config = dict(
    n_layer=14,
    d_model=224,
    n_head=4,
    n_kv_head=4,
    head_dim=64,
    d_mlp=576,
    vocab_size=2048,
    activation='swiglu',
    norm='layernorm',
    norm_place='pre',
    norm_eps=1e-06,
    positions='rope',
    rope_base=23100.0,
    rope_fraction=1.0,
    qk_norm=False,
    attn_scale=0.125,
    bias='all',
    tie_embeddings=True,
    parallel_block=False,
    init='trunc',
    init_std_qkv=0.0303,
    init_std_o=0.0,
    init_std_up=0.0303,
    init_std_down=0.0,
    optimizer='cautious_adamw',
    lr=0.00117,
    beta1=0.9,
    beta2=0.95,
    weight_decay=0.24,
    lr_head=0.00801,
    grad_clip=0.5,
    warmup_steps=269,
    schedule='cos',
    final_lr_fraction=0.1,
    batch_tokens=32768,
    seq_len=256,
    doc_mask=True,
    train_tokens=285300000,
    steps=8707,
    dataset='wikipedia_en',
)
MLP neurons of a small language model. Each row is named by its layer, matrix (gate and up: input weights; down: output weights) and neuron, and shows model dimensions 0-191. Each number is 500 + 25 x the weight over its row's rms, rounded and kept within 0 to 999. Numbers have three digits each. A neuron's up and down rows have the sign that makes its largest values positive.
Before each neuron's rows, "fires before" lists the tokens most often just after its 100 highest values on Wikipedia text that the model never trained on; "fires on" lists the tokens most often at its 100 highest values on Wikipedia text that the model never trained on.

fires before: "ed", "ing", "s", "ated", "ers"
fires on: " work", " design", " develop", " play", "ign", " represent"
L8.gate203:517510506483483491500469467473548444491508494496502512542485516504495515496511497512524509532468502504492457505490480507489496446518516505511552495503513456515490493530516498522483539458472439490535509446482470467513498503478495504520497441515453490477499531471471498501501488510488481476531511479482509508455525512508488497471502535528486490497498493528527511539526457476484470454500483530517478538549491493486461443528518550457491484502454514455495482548489510528495501460485527480546501517459487510547493485507523509489469515485529562485562528466511524513522509489525504501
L8.up203:488425555512513506511529484452482499522499521485501521486509504524548507525480494490499465506463488520510471476503466509466466487539517527487547492538486536503506492481475525468483526447519480542489516504486485469494458507503475536510533479477462491479524478519467469538488447512470521506476513560485515528474517510458537525482516496473487481502518466506505461506478536475504488498464510491492498509493523450493485474514491501500454496524472505490506506483507465536523520468521530498473567508502500515470489512468540504515547507507519522488497496487509508525501485526524515500
L8.down203:523451496459512470461494482505509552530530507461494575491505504457520498493473500492480459517513511506531530523508529509490510501497506506500553518495481501497503547458489484480499503490526483507470509492523494465514491538521468510556505489517512502452463522508474516534467501500506503519496498548517454493479505541442521483482429481518511505526431475546483483481504498497468531502495451516459468496443507477502472473501506506532491508504524481522478505483511497530545490500478470483461496456544506452501505517460541485491538480498466518489455505471504494486526492515509502543

fires before: "e", "ed", "|", "es", "y", "tain"
fires on: "ab", "ap", "emb", " describ", " Cap"
L10.gate267:509469529551504504519454517503517491482522523499514515482468506499476498505486520490535509494508488491459472486503473544490486515545524495426498494523527457494483481502466487448541496513527512508523482480521488485488515530451478516474539505541472493456494510468528463528527471475494525502457504509505523496540538497487505473487529508480452489489527507499508515461485499548536469515504501480538490471508522538480479456529498518504531458505472521517497518474532507478520535510452487526468465527533518518498444477534444536474511505493477517527454531464492500508434518520534499520
L10.up267:508471507530489499526512494449511471456467489490486547460517508552504518528474470513545506466539488493466459463485521530518489537522479507505512562526513466531490467528498487498545469477521552466474439542521453511495525527507506534479524490458527455508499493468491480550496467507494508528483490504479522488508470499499499502514479497489494525446510486510476477512497485526510533520520543445543517502505491474508490483541508487458555500515464528514498474481537487496496496500482508529501462482500524498502474530572459527500504470512511450499473517496535532479479515511543483518
L10.down267:458493522532504481570516499494531526492440515451529489489512514508488495519527533498493497458481485480519495484463492516540507486523481504493485498498524501481564501508465464494486539475519524477478490499506533443538520475490484485474523456474473504494468517522536530490513474493502544489525546515505466477453497518512509548504456529474547439474492482505521475488468472513487459474459480523534499501500488514530509498506519455502505513500485483511539444531490518493530500473545499498519469501508556464486512514503468531482514501536549486485539483474493486503539536463487468512

fires before: "===", "==", "|", "=", "S"
fires on: " |\n\n", "\n\n", ".\n\n", ")\n\n"
L6.gate428:533430487482492488480524534488478473494472485509467505500509521516471485464493521496532493476523495468519506485546500544499477508495527522489485476511493535523458478504473488539515485550476488514510482497496508511537573505492473517518527486496508513500500513502514489484513476484478508506512528575462495547496498506518507475548454520513530486512520553505526518535494474461546467527561491504518508484547471526474483510508483539486526472488512504499526488471540511521500481453474520463487477489524493519539514476526526509472518508486472496518492512478538496550486476473517499490
L6.up428:506531490490459513542501507491473513529498501522479484494512474515437494490506476529488516494461493536522516492504477531507518519471480478496494486506484484529516517450526506467545541481533511537501515499497480470486478489526531539485491525512527537468488497506493465513528496470518498467446490444474458507520506500494427491501524478499500505486525519537546442517524523523516503476535496533451544439463482529487507531494475491511505527502439529488486507559527502482478498495494479501508495502499487453455523508492500535473516520509517489504444488551480522488555519481521476546
L6.down428:535461521459497504469518488485509490509457527533474503533537515495472477478507481542510431493513522503507498480513542488485521515465502484470469532486486518453500481483476468504518533488513477535532516508467496510486514482534500518532485487507509505520519470529482465487529485508482472517487460509525477513491486500472536453496469471468498494502530539508521519515510493495517484532513499513472528449481495554493516567479454552512463455516513482517475472500496523498522540479514513488495487480521502555516515477466551541479506502489486501533499496527491497524484515526559517506

fires before: "==", "===", "A", "In", "The", "S"
fires on: ".\n\n", " |\n\n", ").\n\n"
L8.gate135:482523452442509499484511492487477472492521485497484551528501504503512493455559470526523490460495543522502501510514533524500484507485491501499492437514532463530475479479523469475499532457515418550552487482520516471552482490480509504519518463493502520519468479488498502492528515536514471519491514477469492517482503495505520450504533522523495493469532555506547509506485495492514538516543513479500539513521489478528490540496494528510513493502503519515510500510479501520487490444507468493505470500500483531495482486501541548451494531515468526483470529500485465492510483515519487479
L8.up135:485491521487518510475515525516484488495504497463494521497473515493509467473529470536547467483485518500481498521508482524485492524530485549498489477498464484489468516475510534509506479496504470552492482463505481490530482483520511534533561490499532505506496437529527513503559499517473485468480525519501464519499468540516486470506490510518481478490494553511523487543540504459489505520516516439488521495467500510506502535527455521515467468435459513527518496496467465491447528431484499486482500539514502501498520474507561526487545517489464543496488540521493509519518531514508507466
L8.down135:526494500472527495475516489516489493498497521482504571489514502503495493510527457528501283479505509465505509515508507482510507490487512482471488489492500486525448511491504510496521518487497505520506491494487500503527480486501512494532507473513518494509517479523495493490514508509525487491516512523485493512486509528516511440475517484500491500505524538522511483503507499471502512522520515492485495483500517496508507564499491511511505492485478514539493497439510466493484514476506486501482498489507496503510506486496528525444505512512481524551499542507493480505507480539513487476

fires before: "==", " the", "The", " as", "A"
fires on: ".\n\n", " along", " known"
L8.gate226:503482525445488494521518531446487542497480483489476487482504453497494474490480473523520478479481480479521498509536482506490501540505519531489487515483482526510490475505496503536475524493474519524491526479498519491514474489485489498492503503481515485497556489542494490547543518534529506485497539561487477504508505496480554470513499540492501537517498483549502481515573468478531518532481486515523513529505514490538500511520505532495526506463456501526496459477506490544448540455536482481518483493521508459516526508522526489481516512454467485519512524518525504492466486468524516458
L8.up226:482488483479535503549532484487459493500528515502495515519507502507528538459487485490494495514540494516526490494527507520521478491517488503490515478513501512495486462528494487469466523410506452506534509494495500519493481469498475486500528513551518497475509492460490494537449483491495479494475514481486493492501526508524505476494496457514511488555487525500529500518480514487492447520477489487512560500510505457520426528483493504519503515499477490532479588510512458466493528451488483471542470482490535496483496490532533518525514487493490485484517500517462518466474449516509429505
L8.down226:496484473439485493493487497484508514479506508475536513494513475524520494509508505524509365490510471519511522516500499487495500495471532548501491503468554530514470483487518479511519504470498477531494476491491481492502473511518494513486534495499496542535526484508525528516512508540516471495488504522523448503495514545489510448503511482491521500541546514536511501453488484462468470520493468494513532512515544479505499534484517511478505537478512508510484459484478499471483510498507497447494464480482483468521485500509520487449514511493476532541536471507506477483491546526490505468

fires before: "|"
fires on: " |\n", "\n"
L10.gate379:519521481541468553472502494518478500518508507485483511496505519494488494424523484532525501498520489504505466526503484513508532464442481491455455471540503470477529477476482534479530486541511475472527528479444503485516477507488552503493539467477508525514453505503526494501476508463531474511486513491452498520495480476484511493489451482483474449498480518477489520485557481498490484516504490487493500516509472551512466492485479517515514454508470507526464518477493490469501502459498497492495476530528534477519483459537518515518518512509481526534527515480502456540519478533534495534
L10.up379:469490468507515494484465476519488536551487458512471541488506485540508472485454483526512523547486487558505535518497521520537521515472466515526521471473533505513507484519525499553525490469516512487488477493472464455481501499526543505492480456461503487474514493497546510542474445491508499485522529460460505500493529466501471511529497504522477527474507493509556466541518483505485510495497524469472545508481466519523477498509495487480500499490495506530496497523511490518492495480535542497504483491531486465521486454504531524479463500481511485474452541504504519478491493508542500502
L10.down379:536531484518497514465509508487497507514511488494510556535500491511501524516490473506525517468531501502505468513479510497501513453505485478505510490502474478499551475480503530461539538525506474465523520512441491487500542495496530526453511478492490510500480508523495486492507504471491509524473489509534474518514423520462490512492503469495511449505548528505507491477530484520478490453520462504480476485461488497466457606504502474483480511473441509515466512487523512467502474513520468535521498518505486515521515488494502536540491521538487519457524488524517497476530529509477493472

fires before: "==", " The", "The", "In", "A", "==="
fires on: ".\n\n", ".", ").\n\n"
L8.gate270:484484489513501522479490503506514480471489494470494528477476507468464482490544478534533450492493510490519494546484509486458492524504458490503493529516482483548462498529522489516458516495503508545516500505491502530530478521482484520530503493520514489515505488535510505467572510551531538493444514477482479477517498523496492481491559537517496481485504520537539499486526488485491508511481513466494491504517556526505524502496445513550509457483455459528538495492491482513471522476503470512569529480493473506522506494492494491454536482514459532491521514504493479519529537497487507482
L8.up270:521513523475519466535537528464542513462551494496481557520526527509508452496493490459497480511515517516491541487506443524480520500452500533511521457504532494508471510450483535448505488451503511527549476468503495486492470448507522494515547478504532534532482498496522493472489489523491446514517534514524516505513510474506490465505495481522514491488546527564508474540504524493492516478523505490500516492509523478512516505485465532498544522483479493494482514481454495504516500489459531509527496501519481484486496490506501516485511538523480508551479510490516478528458498507513482489
L8.down270:516489508484508479480493480522500495498488500489509539512513514499510505490524519508497242499511507490489500515498493508485488510497495509509497517502511502525446497462492494502495505483504470540494478494502515485518485501493500505529481522531503502513503498529501503496504535511508503472508495508478491493503529526488507460483509496506522504462524506524513472466515478502478507518489483476473503489521554514500498496508479469527485516504519498541513476477511484506489492473495505481517506489525522509519482501487511478472497502526511508537506542499522488520524502534496484485

fires before: "ed", "s", "er", "ing", ",", "ite"
fires on: " work", "os", "earch", "ilm", "ork", " show"
L8.gate174:488517505532513490535518545494498481500515518541538476510518506493486527555484534486536490491494527493521466481514519459515479484472492518522542500443553490470486518466491537535501531510507473532506486438459482461530499520486509508478547468523448483515472484526452481507495493504518458524474497458493475503479503501507528510493465502491544493500495475511499512497553521468559524497554486484480478522516465491447478472513494468518534503511479505473493537511554476529514531468482492508497470510512480524525518499481555472477475499515519515489498492493529493470469487478491455516
L8.up174:502505529509469564488514519536538507536496502551470468506504501471496509512525520496521509506496493500467554494436501532499530503497493512512526485481555504521485502495474519549473486518529479485496533499473514487492485496511466490544533529484444499476440463518459530517449544469486453440459498502491500480470480493463526435514534489513503492441449552509462494453529489465467546520497478493511489533472491547509513496518521515472487530519507534499525511498488491524531517481496513507494496494467463528516517477510498531502495474505528528515519521462484520529513507504505526519
L8.down174:494502539513495544488518499505483487528509487504451513496498528521461522548530516503535481520539525516524504459494511486502527498529501509508473480546498518515488486495508508469476507464505454500490532464494506484507456522522471477526495434518511542438494512520469482498497500500446516528507484555507485489492484485471493499488480520507511554516463491458506456484492472473444529508515502477496504462480474471511492543504550539534515528515495492523515477501533476508537480513498487520517501511530539467550478472493502539484537511473509509498527526525504510516510497486493503518

fires before: "==", "===", "A", "The", "S", "|"
fires on: ".\n\n", " |\n\n", "\n\n", ")\n\n"
L2.gate517:531509467448476503482533507527499493524497512491485543514467489515484480493504488532497468511511497519502528479493469528473499501522511522509490492508513519508495477496494483500493510511485499508537479532545545491499509481458497524510530504554528558501472465498477453507536460483478502510510476482471465529499542483491533437489492501478519497490534511519566501513524515524545475555484524492527515501484512514523463532528473511485483485492480501503489498546501483534528443446480445515517463471478511514474465478515501464454525503474511498511510513488509499462474502489545472514
L2.up517:501494478450448498484487498476503503519496509480512500488494461501541502490495466520540460482494509486498538512483517513506507529463526512513502483481518499511523458503498476530508512450530513484534463508473492545532482477489534539509540449508515512486492468515505471466549479511497460504523490493466462533494516511513541473521481506501577493471503491540519486503521489517484486541482525487533513483526524519515484522463491496511498501506475513564523465492497467496460507501499539506482465493509537505508471531511534491460492538522465491494488560551542522469502446523532504489
L2.down517:478487479458508475461541504497511490477488534513473512480517496500484477458517479571510388505511516499513551518506464532500501520486520518489472460516513485522482503472505499520504481489499501533564495510501514483501476459482510492527513467527504546489508477507504494482521476481522463486500496514513463501471532536534519434508504480503521515518510528512543491551522521469504506541491535483501495477492483496481474585486509525487483477521469552524508500528499473516498502475498522526494443456495503495496496509502535512472481510521499506521512530505508491483516496490532508486

fires before: "==", "===", "The", "A", " The", "In"
fires on: ".\n\n", " |\n\n", ".", "\n\n", ")\n\n"
L8.gate247:486507492475520520527519529500517458507509483458481541517491553518504488467522476530537507496468527500486499499536481492488504511495452527474542444497485472530470499478540524521500515469524476526527454461515511470529472483481514507504557484492527514505484459500500512485566504501480449493497505480539513537482496473515518474504503514514515476480501529536552518525546511484523489479501529456483521504496494479514479491506431513504519469465502485500514502494484462474451502462498507501532506540506497539485477466514518521466533508518462535479471540516513456534481509513528492465
L8.up247:500519505467521507513521510511522463525517504477462550483477527485514482509525486538525445472487543476502482509523481508473475526510478554483495473533534471537464510498499526512499483497502457532505462495499523482559465479488497508522547463465524523496482474522503506479536509529537467489489513506495485519466497549496505453498529543501504472454536528529504506479513521443490504473507527456483528513474532488533522506494468511531495471466498491520529493451493464489471520451516507495485483479502514554501496465496517510469541505541483536534492555489508486517508490539522466489
L8.down247:502536503467516499502499525496525477513480512490480541484489532480498494526526513527495249496502524476500482520497498515494496494521498521488504508520529483513485510516489525504476501475497479513515473494483512510528482486480484506526526488480507508487500494505508493490484500514545487495506483505481492489474497536498497439481515522495518482479506507509495503476491506458499506484515520491493506495490544494520506506495507508499497484491497489524521501448501500490506493504509498510493475472525517510505501494504509497480501504512474504558498542512506494505514471551515486507